Weights of a small GPT-style language model, trained from scratch on English Wikipedia: MLP 1536 SwiGLU, a variant of Muon for these matrices.
MLP neurons of a small language model. Each row is named by its layer, matrix (gate and up: input weights) and neuron, and shows model dimensions 192-287. Each number is 128 + 32 x the weight over its row's rms, rounded and kept within 0 to 255. A neuron's up and down rows have the sign that makes its largest values positive.
After each neuron's rows, "fires in" lists the words (lower case) most often at its 100 highest values on Wikipedia text that the model never trained on. A number after a token or word is its count.

L10.gate254 [ 91  93 106 193 143 105 151  97 149 117  72 106  84 162 133 157 110 176 117 111 199 113 151 142 106 124 137 102 149 110 129 125 154 189 135 123  81 179 116 111 108 153  97 102 121 157 110  82 121 120 176  88 124 121 138 142 121 124 123  78  49 164 130 155 119 108 154 144 142 179 147  97 150  83 188 138  82 114 135 147  89 114 156 145 121 185 166 127 139 108 145 152 141  91  98 166]
L10.up254 [155 102 113 143 172 171 134 187 115 162 110  95 103 166 137 118 109 115 118 142 124  97 162 121 104 177 143 188 101 185  83 120  81 123  93 185  27 145 131  88 103 124  96 125 156 184 141 149 109 130 129 106 137 112 103 105  92 125 113 190 133 131 135 150 143 165 160  65 103 103 131 148 130  96 109 175 114 143 136 139 121 153 163 148 109 116 171  96 122 141 159 124 113 161 127 115]
fires in: "was" 66, "been" 12, "of" 6, "as" 4

L10.gate1219 [ 58  79 142  99 157 112 137 121 120 134 108 147 121 115 125 107 109 161 107 146 173 161 128 155 138  83 121 127 108 153 147 102 117  85  55  63  47 153 140 110  80 143 135  58 163 102  91 127 175 179 139 144 132 104 104 166 124  83 126 113 174  93  94  96  90 126 116 152 158 142  90 173 109 140 124 135 142  73 106 118 130 152 143 116 158 141 188 161 135 140 125 105 128 129 103 142]
L10.up1219 [120 113 142 136 147 155 160 136 122 122 126 167 117 150 174 122 140 121 108 133 138 187 106 113 136 114 123  48  93 131 177 114 150 135 136 109 111 128 113 105 164 122  85 177 161 133  74 112 172 209 129 135 138 147 204 160 108 112 128 146 120 120 127 119 117 148 120  77 181 135 130 104 106 104 108 107 122 107  88 134 145 156 156 179 128  82 102 133 124 134 202 134 159 115  85 119]
fires in: "after" 15, "since" 13, "of" 11, "began" 11, "until" 10, "to" 6

L3.gate49 [104 102  91  97  74  83 155 137 121 165 106 107 138 115 147 194 155 161  84  69 169 148  60 137 191 179 172 144 108 103 183 160 181 165 174 127 145  67  88 123 114 189 142  93 130 118 163 133 174 139 184  78 173 103 160  89  18 113 128 111 148 137 159 120 128 110 115  57 152 169 183  51 103 168 127 172  97 102  85 143 129 109 133  66 125 164  57  86 145 120 162  87 139  76 150 161]
L3.up49 [143 151 132 107 138 109 154 157 138  98  83 142  99 146 144 183 179 136  75  90 143 129 119 162 106 136 215 190 115  55 205 135 180 116 128  94  98 103  97 176 119 129 105 159 101 125 140 109 182 118 150 125 138 171 157  78 141 109 119 138 103 118  95  94 112 130 163 106 134  94 160 107  82 163 120  95 137 133 169 126 120  85  80  83  95 173 109 122 151 168  59 139  58 109 149  69]
fires in: "and" 90, "or" 10

L10.gate1347 [159 107 150 101 153 136 134 134  87 109 163 122 166 131 111 120 138 113 173 111 153  99  98 125 110 162 150 186 211 188 212 140 121 141 125 110 108 156 165  94 111 122  91 128 156  99 133  74 157  80 138 106 108 142 138  87 187 175 156  81 138 109 128 121 191 124 111 137  93 137 147 123 120 102  93 152 112 137 145 102 113 117 105 171  77  76 107 142 125  84 106 141  38  86 128 106]
L10.up1347 [123 124 174 117 174 145 115 163 134 106 103 106 171 147 114 100 131 136 164 131 143 124 133 123  90 103 162 123 206 110 104 111 142 156 167 150  94 170  79 119 114 106 122 109 161  65 140 139 170 115 143 162 170 169 130  89 164 163 138 139  60 155 122 116 189 105  94 177 141 178 119 167  91  74  87 165 100 117 135 133 169 175 116 132 132  82  97 149 171 209 143 166 142  87 186 148]
fires in: "and" 59, "or" 8, "plot" 4

L7.gate1108 [125 111 188  67 113 109 131 143  81  76 131  34 151 111 119 120  95 136 137 125 130 142 143 131  98 135  91 112 146 173 103  71 164 144 156 129 159  99 111 145  80  94 127 102 147 172 131 143 150 115 119 194 129 130 160 127 143 161 102  95 177 138 120 137 180 134  75 125 165 188 144  99 135 201 193 100  57 141 115 155 138 164 118 106 160 110 138 175 136 143 125 121 124  92 113 118]
L7.up1108 [168 127 154 176 151 143 172 161  92  78  93 135 110 100 151  95 118 112 110 139  79 132  96 120 180 184 141 122 100 102 121 111 151 146 135 161 156 154 119 115 103 175 108  71 165  48  94  89 122 122 142  93 134 106 160 159 138 120 133 142  46 180 115 181 133 182 167 136 103  90 177 134 172 126  75 148 100 107 132 149 102 151  92 156 121 148 177 123 150 118 116 126  48 130 158 110]
fires in: "of" 65, "to" 10, "for" 4

L7.gate1225 [111 163 169 112 167 131 142 168 162 110 134 103 121  95 160  98 128 117 124 143 102 119 132  64  93 111 151 182 145 192 108 199  98 171 172  75  72  92 120 129 151  74  82 119  94  98 127  99 121 137 178 172 124 162 110 102  98 131 113 146 138 159 138  48 105  86 133 111 124 151  77 114  87 136 180 133  80 141 126 121 135 169 114 145 185 151 110 176  99  92  89 164 146 104 145  97]
L7.up1225 [109 148 125  99 122 196 109 140 119 129 215 127 107 152  87 173 123 114  50 121 128 109 121 156 119 115 141 135 176 161 101 107 175  88  97 108 129 151 153 166  87  84 108 109 146 119 140 158 116 150  80 158 100 147 171  55 136 115  87  83  94 141 146 138  88 172  82  94 157 106 136 135 138 145  98 189 123 133 102 100 168 157  87 134 137  83 111 157 156 120 169 117 192 152 157 120]
fires in: "from" 16, "position" 15, "role" 10, "office" 9, "to" 6, "upper" 6

L7.gate630 [ 71  94 182 140  95 101 176 148 187 149  95  99 125 146 153 119  96 118 135 153 171  74 151 113 124 149 172 126 139  77  49  91 112 114 149 160 123 182 130 150 154 133 114 170 116 119 150 130 116 143 116  73 110  92 147 163  91 116 234 113 114 114 114 139  86 145 171 204 107 116 146  90 111  77 154 165 149 178 137 113 122 163 157 102 130  89 129 126 144 165 108  90 157  70 139 109]
L7.up630 [159 129 114 121  95 120 171  67 107 123 165 145 118 101  93 132 118 153 127 115 154 178 108 106  84 123 163 112 132 128 104 111 104 137 181 102 155  97 141 146 136 157 146 124 129 106 150  71 110 174 141  91  70 121 174 145 162  95 203 144  84 108 130 162 148 126  29 146 132  88 127 106 145 133 132 145 124 108 151 108 127 125 100 169 151 117 178 140 131 123 139 147 132 166 167 151]
fires in: "of" 28, "with" 11, "several" 8, "fellow" 4, "1" 4

L10.gate726 [ 79 121 166 174 158 175 118 127 144 165 158 165 179  97 143 112 169 139 144 130 132 158 154 176 181 115 170 130 142 104 147 100 166 143 131 118 114 142 100 140  84 140 117 156  61 117  62  61 102  94 124  57 106 157 155  51  70 156 161  95 156 113 109 105 134  99 142 179 101 175  63 168 119 100 138  70 143 147 154  77 142 161 105  96 113  81 110 118 106 172 135 135 120 100 120 137]
L10.up726 [152 122 140 157 135 118 129 196 143 120 119 129 113 140  90  74 122 129 151 111 135 150  99 155 171 158 129 110 137 129 147 166 122 146 105 102 141 115 125 122 144 109 153  78  87 126 106  76 136 137 147 117 137 124 125 127 135 168 217 125  84  89 152  86 134 111 111 102  95  92 140 144  94 145  90 140 173 162 154 177 157 104 152  87 123 126 104 139 106 186 121  99 139 114  98 129]
fires in: "is" 39, "was" 39, "were" 9, "be" 5, "are" 4

L10.gate384 [103 104 129 137 149 136  93  87 104 152 121 157 134 170  79 139 144 143 128 122 116 112 103 138  91 148 137 117  89 135 118  96 171 129  68 147 106 156 121 115 117 110 102 159 133 155 136 117 100 157 159  79 100 164 129 142  90 124 119 111 127 101 137 158 188 119 107 215 160 136 118 147  95  95 168 180 116 105 148  86 162 177 164 107 169 100  76  63 136  80 143 165 152 133  76 126]
L10.up384 [116 117 200 142 104 148 123 100 111 140 109 143 114 169 134  72 180 118 126 129 157 159 105 163 171  88 115 129 123 148 148 199 142  61  86 116 201 149 114 121 122 131 129 153 177  83 115  87 139 189 109 116 147  22 163  95 146 145 109 112 144 113  97 117 121  85 142 120  94  66 121 125 127 141 122 126 183 163 119 197 108 134 177 173 166 141 195 141  64 112 188 101 148 140 149 105]
fires in: "was" 82, "were" 12

L8.gate176 [ 63 105 148 142 132 119 105 122 130 170 157 134 155 158 176 145 139 110 114 111 220 175  77  63 156 105  99 116 122 178 119 141 172 165 112 148  92  89 154 121 134 135 119 118 105 171 169  71 128  79 154 116 104 175 149 112 182  99 124  96 151 118  74 100 104 132 161 157 109 159  70 160 171  72 109 101  73 175  81  88 133 129 111 117 146 137 132 137 134 147 156 102 114 109  51 132]
L8.up176 [ 84  82 133 147  97  74  82 111  87 163 115 145 133 152 106 123 110 160 112 183 154 150  97 166 104 121 167  69 166 140 109 158 122 127  89 144 189 117 166 154  78 168 136 114 122 149 144  64 154 174  73  68 135 141  97 105  83 126 106 114 134 138 173 166 142 145 133 141  99 131 115  88 170 128  81  60 114 101  87 156 129  82 116 122 146 106 131  92 104 113  94 123  76 190 146 119]
fires in: "of" 71, "or" 5

L8.gate832 [126 132 144 139 119  90 111  99 149 100 125 127 117 150 102 115 123 170 135 110 126 113 132 177 196 135 166 126 154 153 150 100 148 136 132 136 109 106 143 162 148 142 150 112 155 116 145 107 148 207 129 132 117 134  84 102 168 135 178 107 118 107 209 206 103 114  98 146 125 110  88  92 155 109 170 119  76  72 111 130  91 140  68  63 155 175 162 187 134  59 111 104 189 174  41  68]
L8.up832 [170 115 171 158 111 143 138 153  81  59  84 119  81 166 115 116 107 193 172  97  87 172 152  81 177 157 168 171 119  84 122 163 134 204 108 114 134 112 150 130 102 121 112 105 115  44 117 102 121 151 102 155 134 105 166 131 127 104  95 127  98 141 147  95 130 151 122 101 116 197  39 145 157 106 132 145  62 147  97  97 159 169  77 126  76  99 162 160 127 129 104  39 135 127 161 121]
fires in: "of" 35, "about" 10, "to" 8, "for" 4

L8.gate317 [234 118 121 125 105  87 172 171 119 161 129 142 147 147 113  74 160  77  90 135  97 130 140  97 123 112 173  97 146 164  98  83 114 205 140 103 128 124 172  85 151 152 173 161 163 129 152 141  62 180 157 173 161 201 124 140 130 204 151 126  97 148 107 155 123  79  85 162 190 147 133 145 111 147 151 164 109 122 174 124 101 137 163 131 142 141 127 156 155 153 127 112 184  64 111 186]
L8.up317 [145 164 108 165 138 124 132 142  55 163 140  88 133  79  99 111 142 159 150 186 132 161 135  87 188 136  89 127 115 145  74 174 167 131 111 181 114 161  99 122 124 102 128  45 129  47 108 171 156 179 145  93  99 191 119  81 123  91 139  86 120 155 121 125 100 135 119  91 117 184 142 131 143 189  83 166 118 146 112 135  84 141 141 108 123 197 110 173 140 152 110 118 168 113 142  73]
fires in: "in" 15, "to" 12, "of" 9, "with" 8, "that" 8, "from" 8

L7.gate756 [ 72 103 119  96 175  91 146 139 133  62  66  70 123 105 111  95 106 219  91 121 156 116 131 135 106 145 171 163 157 135 134  81 105 128 161  89 166 140 176 104 156 147  97 155 181 159 132 102 123 149 156 169 141  59 116 133 103 167 188  98 129 126 145  73 133 147 165 153 150 144 120 117 149 102 142 130  81  58  86 144 127 100 144 153 126 105 164 147 187 122 129 204  71  87 107 112]
L7.up756 [138 178 131 125  96 126 105 154 109 118 137 132 101 114  88 161 162  94  98  91 125 104 119 114 125 110 185 105 161 164  57 122 104  77 111 108 159 117 137 166 124 142 151 157 145 105  82 152 154 165 155 146  86 184 126  99 156 104 132 101 125 142 132 157 162 133 148 118  85 140 150 161 105 156 169 126 144 100 137 123 107 141  75 103 152 124 106 142 172  49  69 141 140 163 158 168]
fires in: "in" 35, "of" 20, "by" 16, "for" 7, "with" 6, "as" 5

L8.gate1050 [141  71 177 109 100 114 151 138 180 165 130 137  88 162  94 160  79 100 151 141 120 148 134 165 138 119 126  83 141 109 148 136 109 203  93  95 129  82 154 148 123 127 114 117 130 126  75 111 120 189 156  57 122 140 114 153 149 119 124 141 120 147 105 110 111 144  81 160 117 179 129  93 152  88 115  78 162 141  81 100 131  70 105 134 195 125 137 130 165 199 129 133 106  88  53 119]
L8.up1050 [125 124 134 119 106 182 168 106 172 175 133 184 119 160  62 157 119 140  62 110  95 204  70 121 150 103 113 144 146 226 112 113 154 127 147 137 150 105  94 167 168 149 132 149 142  86  74  96  71 108 111 101 136 100 129 149 136 130 121 115 116 142 118 142 161 150 102 128 148  99 131 122 175 127 158  67 110 109 104  85 163 143 178 121  72 113 114 144 108 106 154 162 108 169 147 140]
fires in: "of" 52, "according" 13, "de" 8, "in" 5

L10.gate734 [116 166 138  98  99 169 128 159 120 120 104 107  80 122 135  84 185 100 161 151 153 122 133 123 216 194  86 129 112 100  92  87 108 152 108 131 127 136  97 132 165  82  54  93 121 107 128 100 146  75 145 156 131 132  69 148 138 174 194 149 167  67 121  98 136 105 204 152 108  76  99 151  95 103  75 116 105  92 104 130 134 112 153 115 122 146  51 148 117 173 160 108 122 144 133 119]
L10.up734 [116 113 141 122 102 137 122 197 127 147 138 141 110 165 143 103 124  90 213 194  64 141 153 133  73 148 155 108 157  83 111 104 194 142 123 132 151 155 120 120 129 119 105 131  99 189  81 108  95  58 159 103 130 140 148  60  94 125 121 139 149 158 124  73  80 115 152 167 115 149 124 147 112 145 123 173 130  92 138 122 170 114 103 129 134  85 164 147 141 189 184 177 153 154 139 150]
fires in: "from" 13, "at" 10, "a" 9, "and" 8, "is" 6, "was" 6

L10.gate59 [ 96 107 176 137 171  83 101 137 138 141 232 123 159 170 103 179 102 142 115 188 170 126  93 108 111 132 155  62 234 143 126 134  91 201 163 199 133 137 129 123  64  93 132 115 124 154 170 129 144 142 114 117 161 159 143 161 156 136 156  95 164 118  87 130  86 120 178  44  81 103 131 129 138 100  64  99 164 107 118 133 104 128 211 127 141 142  98 160  74 142 103 154 153 124 116 101]
L10.up59 [ 99 147 153 132  91  47  86 143 102  66 111 111 111 110 179 130 110  96 155 152 130 152 160 108 142  47  91 144 125 122 141 147 139 173 142 171 113 149 202  64 131 146 204 135 120 199 150 136 177  90  97  75 117 121 105  75 100 184 160 120 181 114  87 170  78 115 116  96  96 208 124 151 126 164 135 142 147  54 152  73 125 143 150 125 130  73 120 216 116 126 119 100 138 175  75 147]
fires in: "of" 26, "for" 15, "with" 14, "to" 9, "at" 8, "from" 7

L3.gate1496 [108 145 150 145  95 190 112  87  87 110 125 155  84 118 135 192 163 162 143 138 146 146  64 169 137 110 142  80 186 162 116 143 146 199 166 155 131 157  88 129  89 111 125 126  59 158 106  62 150 142 112 109 128  98  99 104 112 136 122 134 145  76 169 247 134 175 122 161 149 154 146 107  95 126 150 164 125 144  52 131 103 132 108 118  71  94 108 145 166 144 100 166 128 105 110 128]
L3.up1496 [111 133 128 145 150 186 140 177 135 130 134  80 109 146  59 159 169 150 112 163 148  74 177  88 184 149 153  59 132  90  70 118 130 162  86 118  81 116 109 158 117 118 180 108 155 116 178  93 159 150  99 106  78 171 162 132 129  57 131  60 174 149 134 150 155 153 136 116 162 129 137  28  88 131 143 173 177 112 155 188 161  99  98 155  73 126 151 118  52  86 164 102 185  90 137  86]
fires in: "leading" 20, "led" 10, "lead" 9, "help" 7, "represented" 5, "where" 5

L10.gate1046 [109 153  90 129  99 141 115 101  87 156 149 124 102 136 126 101 122 109 150 123 123 143 173 134 122 120 164 108 133 128 110 105 122 137 125 135 107 163 119 123 142 111 121 110 120 141 195  93  34 126 111  70 123 177 130  87 159 149 103 160  88  87  67 118 108 149 156  58 115 111 108 123 164  97 156 155 110 120 210 125 127  98 130 121 130 100 166 121 162 179 156 205 123 160 100 114]
L10.up1046 [109 134  84 102 169 179  84 123  73 194 104 107 102 144  80 138 120 108 136 124  98 140  83 111 134 112 103  75  95 142 138  81 135 107 132 119  54 139 159  77 137 149  97 119 127 146 198  62 106 102 173  62 127 151 107 146  99 110 115 124  68 104 115  41 140 104 155 139 136 138 105 129 171 116 142 177  80 116 135 132 161  88 118 168  61 124 124 130 144 121 175 167  79  93 136 158]
fires in: "a" 25, "was" 10, "be" 9, "been" 5, "gd" 4

L3.gate1193 [135 107 106 145 129 121 134  98  46 143 102  89 137 161 129 177 100 111 131  97 119 172 142 143 125 136 184 106 171 105 150  94 202 104 146 163 106 103 117 136  75 137 149 144 133 109 128 100 226 148  93 102 160 145 122 114 136 119  99 115 188 142  92 149 106 103  52 124 135 111 146 162 146 138  47 147 123 145 105  95 128 129 142 161  88 106  89  77 111 100 152 108 191 159 121  68]
L3.up1193 [134 122 124 111 152  81  99 118  86 160 115 190 143 135 164 136  47  89 104 106 108 133 147 160 168 124 144 126 137 122 106 104 142  91 154 117 123  89 144  87 131 136 129 134 181 135 116 140 181 155  98  68 124 168 186 126 172 144  92 125 136 121  94 146  79 102  95  83 176 150 131 125 171 134 105 117 147 143  95 149 130 135 106 139 116 162 118  75 145 179 150 111 134 135 127 106]
fires in: "work" 26, "works" 19, "worked" 16, "working" 6, "workers" 6, "well" 6

L7.gate577 [122 175 134  93  77 110 150 124 128 158 139 125  94 169 148 144  87 165 122 139 104 162  94 148 125  83 137 108 157 102 162 131 127 116 165 164 159 136 158 135 144 141 163 156  71 103 172 133 138 112 110 151 122 156 103 149 115  97 115 107 119 103 133  75 121 135 155  87 126 139  58 169 187  97 170  97 111 124  87  87 137 108 127 136  96 106 105  68 165 170  84  96 142  28  89 133]
L7.up577 [152 123  97 115 152 125 161 125 126 149 131  93  87 134 146 132 162 152  99 134 149 164 138  89 140 120 162 141 149 129 101 153 136 102 154  79 150 126 106 120 151 140 149 167  96  88 176 121  81 102  10  98 156 157 141 159 165 144 143 173  72 142 127 105 186 123 140 121  85 182  94 115 177  89 114 125 126 117 121 126  81 157 155 120 101 148 159  77 131 133 104 142 155  72 117  47]
fires in: "and" 31, "to" 26, "as" 13, "also" 10, "or" 4, "later" 4

L8.gate162 [114  98 140  66 167 112 239 182 125 122  93 136 126 141 138 134 191  88 100 200 171 141  41 139 118 103 124 139 163 189 161 134 130 143 116 120 165 197 163  95 107 158 153 118 177 133  86 122 126 101 113 168 102 108 157 134 105 127 149 106 179 118 119 142 113  71 112  47 145 119 176 155 136 124 130  63 125 120 114 127 153  69  95 196 152 141  90  94 138  89 159  75  81 106 160 127]
L8.up162 [178 167 162 130 181 127 194 106 105 124  87 122 119 123 163 167 158 139 139 152 173 113 156  75  97 125 128 133 106  68 133 149 121 150 113 136 177  70 110 110 168 133 126 110 107  81 113 126 116  93 101 165 121 131 134  74 117 136 107 151 127  86 153 132 158 148 125 108 164 150 108 127 111 117 143 138 144 134 134 143 109  60 127 213 138  97 138 105 149 106 122 106 135 141 138  80]
fires in: "and" 65, "sexual" 15, "or" 8

L8.gate736 [150 119 114 117 145 183 135 173 178 114 172 152  52 209 102 109 136 126 104 162 140 146  97 174 118 163 149  70 130 169 113 113 122  91 106 123 113 147 130 110  89 116 114 105 163 136 126  78 172  94  57 130 110 163 107 136 140 109 132  93 180 105 130 146 200 144 159 141 123 132 121 167  91 115  95 131 102 130  82 135 143 153 100 169  42 170 116  39 141 149  92 116  82 111 101  73]
L8.up736 [113 173 102 129  76 104 110 101 109 156 124 167 168 123  85 125 122 121 125  93 132 193 142  74 118 184 124 134 104 118 143 131 163 165 112 119 168 172 128 180 185 135 114  99 108  91 180 122 131 107 112 149 195  86 112 137 100  71 106 106  80 103 142 135 135 165 132 137  54  74  84 163  90  93  43 137 132 133  90  37 137 126 161  60 165  85 137 133 130 129 169 136 127 151 102  99]
fires in: "and" 50

L10.gate372 [131  28 158 135 134 175 114 168 188 115 156 157 132 142  98  92 171 128 130 100 175 125  80 174 154  97 151  86 125 112 145  77 170 138 162 119 135  85 104 130 156 216 156 115 102 123 114 137 154 203 112  91 126 118 145 104  72 168 121 118 136 130 163 180 160 128 136 114 144 157 173  92 146 148 190 115 141 132 155 177 110  57 143 115  60 102 175 100  82 154 106 119 115 101  99 108]
L10.up372 [106  99 179 139 116 123 120 113 109 142  84 100 110 113 179 106 126 146 128 122 108 170 172 142 119 130 140 135 132 178  71 209  39 147 160 114 123 110 122 119 121 143 132  89 150  93  82 106 124 128  98  79 111 169 160 138 119 185 181 134 105 199 126 132 129 142 141 155 142 162 118 146 126 148  92 174 133 155 169 115  89 101 125  91  98 116 148 129 158 174 123 138 144 146  91 118]
fires in: "to" 28, "of" 12, "while" 7, "with" 7, "out" 5, "on" 5

L10.gate488 [ 67 160 109 192 183 151 185  79 106 103 144 125 137 114  89 107 160 149  72 230 111 167 154 187 134 124 125 134 107  95 143 129  77 120 115  87 105 158 130 160  86 108  63 111  96 198  81 191 111 181 100  88 119 151 130 189 128 112  93 153  97 170 118  91  45  65 112 142 131 174 165 102 100 140  65 114 158 105  80 128  74  95 110 134 153 181 162 136  81 176 120 177 111 131 190 107]
L10.up488 [139 136 114 144  84 107 172 112 136 125 113 143 125 132 134 103 133 148 156  90 133 138 161 131 157  89 106 153 132 120  59 127 152 186 153  84 112 105 131 112 166  96 149 128 150 117  80 102  87 124 131 203 127  84 106 101 125 163 169 169 106 174  94 121  67  92  81  95  92 171 170 147 158  79  84  94 164  94 117 158 140 115 115 151 202 180 162 134 126 138 114 106 146 106 162  85]
fires in: "of" 20, "by" 9, "after" 6, "book" 6, "architecture" 5, "for" 4

L8.gate486 [135 170 183  75 125 163 134 164 139 115 166 106  92 118 160 135 124 139 144 157 130 158 142  91 112 132 126 130 108 161  68  87 142 174 132 115  48  87  92 146 109  62 159  85 174 150 133 118 120 142 112 148  82 205 116 110 131 119 130 108 105  91 192 114 117 140 110 145 174 199  70 130 125 148 134 105 140 145  86 118 166 152 155 149 111 162  89 121 138  72 115 106 119 109  97 121]
L8.up486 [174 128  89 171 147 167 103 107 151 185 151 147 137 175 119 126 111 144 138 133 154 115  89 125 171 115 126 139 198  97 154  99 124 123 133 143 101  91 153 120 133 173 170 104 163 129 165  92  68 184 121  86  83 110 125 150  97 126 152  67 172  89 113 167 128 143 194 130 134  82 149 116  95 105 112  91 102 100 114  92 128 171  83 141 135 144 122  94 129  88 136 135  99  90 117 164]
fires in: "from" 36, "of" 26, "throughout" 7, "in" 5

L3.gate700 [179 187 128  89 106 152 123  88 163 162 110 131 101 107 129 160  96 171 169 152 102 157  96 102 165 110 139 152 113 101 100 180 100 114 142 138 137 142 107 105 205  86 122 103  98 138 117 158 142 200 134 155 153 163 105 137  96  84 109 133 115 150 179 142 131  96 161  73 131  93  94 143 120 211 130 116 148 139 117 143 169 163 189  97 125 168  84 126 121 129  89 153  90 160  19 144]
L3.up700 [ 82 160 178  67 169 180 146 135  47 124 104 163  94 126  84 107 107 175 118 174 184 155  65  83 136  92 151 153 131 119 110 148 108 163 118 161  55 158 111 201 122 116 104 121 188 127 126 194 121 107 147 118 101 106 143 135 146 149 142 128 136 144  58 172 119 122 117 190  92 122 123 109 134 178 136 159 124 199 155 100 161 173 194 118 161 141 130 144 149 139 143 108 194  92 119 170]
fires in: "team" 26, "contract" 12, "additional" 8, "limited" 5

L3.gate1430 [ 99 139 133 161 128 109 163 113 139 191 178 159 103 116 117 119 164 145 153 114 125 123  92 133 156 118 131 142 152 142 152 140 117 149 167 129 107  76 148 146  93 118 127 189 120 176 141 147 121 110 124 169 129 201 125  84 153 125 160 196 146 130 193  74 156  68 110 129 127 126  99 137 114  68 108 154 121 125 110 167 125 116 133 143 104 133 170 132 112 148 113 159 104 162 108 153]
L3.up1430 [152 139 102 117 111 101 158  82 122 107 142 105 114 143 182 165 170 173 155  85  87  97  87 210 173 145 127 186 132 143 156  94 149 130 106 140  64  87 138 115  89 101 151 145 172 165 137  92 132 139  92 179 112 152  97 133 132 156  95 202  81 131 118  77 181 126 119 138 104 154  55 155 121 107 108 176 170 131  68 160 174 103 140 128 140 196 161 168 130  95 102 135 111 166 133 106]
fires in: "during" 24, "before" 23, "since" 14, "later" 6, "to" 5, "prior" 5

L10.gate1001 [144 172  50 119 108 132 101  99 135 129  99 148 167 101 104 146 162 175  93 193 129 176 141 165 177 194 127  86 125 131 178  97 226 114 135 111 102  79 141  73  92  92 111 193 115 123 129 120 120 101 139 127 116  98 108  51  97  99 102 167 104  95 184 138  95 108 179  98 111 157  34 189 126 138 154 174 101 146  94 161  97 120 116 113  87 110  85 134  96 161 173 104  83 161 183 176]
L10.up1001 [107 127  64  72 134 155 163 156 128 132  87 159 102 104 157 114 157 172 124 185 151 141  61 132 166 152  96 106 155  83 218 151 124 116 159 135 113 159  75 139 100  85 116 140 130 119 158 126 137  23 152 164  94 110 139 113 101 129 108 186 103 133 105 158 133 141 125 131 133 155 139 147 148 125 145 154 115 145 161 152  59 130 149 143  41 120 149 139 104 123 126 131 140 161  97 100]
fires in: "while" 20, "after" 18, "first" 13, "second" 10, "and" 4

L3.gate1403 [149 185  85 178 117 143 143 106  81 118 115 178 105  91  94 136 146 144  73 200 121 152  77 185 182 161 109  82 129 145 111 108 133 161 107 151  93 102 124 119  80  99 159 108 173  92 104 133 152 111 130 119 143 140 101  86 132 155 164 116 187 124 162  67 151 142  96 136  99 119 134 140 100 165  83 162 142 147  95 106 129 132 107 164  85  69 144 133 166 112 123 152 117 127 126 157]
L3.up1403 [136 106 135 184 123  90 144 141 112 149 122 125 105  83  90 123 151 102 151 150  65  87 103  43 171  34 111 118 134 134 112 111 100 188 114 146 157 141 172 108 125  76  87 128 141 133  97 130 114 140  60 162 183 106 118 155 179 183 116 158 110 112 148 126 117 108 131 157 125 135  98  96 182 122 128 133 144 101 112 106 143 181  71 119 112 148 119 128 123  98 128 171 125 115  92 103]
fires in: "as" 20, "called" 11, "named" 11, "calls" 6, "found" 5, "call" 4

L10.gate381 [ 95 104 154 176 127 151 177 150 140 128 164 160 122 113 107 111 157 114 166 166 129 133 187 137 173  89 136 112 147 106 120 138 155 133 149  82  82 141 157 143 149 104 101 175 150 100  88 130  93 122 140 144 144 148 175 181  92 112 134 149 166  98 147 154  99 130 125 134  61 149 170 175  54 103 114 126 129 148 165 107  45 150 113  98 126 166 146 131  74  97 128 173  82 102 115 144]
L10.up381 [ 82  86 152 120 155 176  97 107 203  57 123 134 103 164 144  94 170 148 137 157 170  41 141  99 152 137 141 105 169 108 121  86 109 103 127 129 193 114 122 162 153 119 125  86 163 119  98 120 106 164  78 147 173 150 138 114 172 157 133 127 121 120 149  95 154 148 153 137 116 138 152  95 214  62 194  98 122 184  55 126 120 161  74 156 114 161 144 149 110 167 103 113  97 106 144 175]
fires in: "of" 31, "and" 24, "century" 4

L10.gate612 [143  94  91 133 160 159 128 148 155 107 149 154 157 142  72 119 157 134 184 128 116 158 153 182 151 114 116  62  86 136 112  46 133 117 145 110 124 147 177 145  61  98  94 130 164 100 131  93 115 163 135 155 156 125 122  93 132 129 159 149  99  62 153 100 149 132 169 159 112 130  88 137 177  74 165 135 137 165  71 141 146  80 128 159  82 166  89 153 139 176 113 128 140 136 120 133]
L10.up612 [107 152 165 131 187 191  98 118 145 168 170  55 170 142  98 174 154  76 184 158 148 111 113 154  89 177 100 127 147 191 102 169 118  61  89 164 123 129 169 168 125  86 118  99 119 153 117 134 110  63 148 148  82 119 129 116 196 119 137 144 117 140 119 153 138 149 172 138 134 121 111 129 106 135 186 119  98 118 213 136  74  97  54 109 142  76 177 110 137 159 211  88 126 195 114 146]
fires in: "was" 30, "were" 20, "are" 13, "is" 12

L7.gate337 [177 128  64  83 162 137 140  75 126 123  99 176 116 121  83 114 109 158  90 128  89 138 135 191 113 159  93 135 141 221 112  94 119 124 175 174 122 118 118 178 109 155 141 130 129 200  87  96 125 162 117  79 118 154  96 127 144 108 163 126 153 110 104 142 181 166 132 144 157 125 168  99 126  92 165 127  85 157  74 188 157 105 136 135 120  95 137 128 126 160 138 117 132 145 192 130]
L7.up337 [119 111  98 138 146 119  65 126 122 135 121 110 113 199 147  78 165 107  91  88 123 116 114 176 106 119 134  89  93 152  91 120 148 162  73 133 114 129 107 162 112 151 110  77 144  92 103 100  74 122 146  91  99  55 135 146 120 137 160 148  74  95 161 125 127 154 106 188 126 147 197  83 206  85 209 125 122  96 180 140 132 162  85 147  74 135 158 100 101 102 143 136 133 135 111 127]
fires in: "of" 31, "are" 9, "included" 8, "by" 8, "into" 6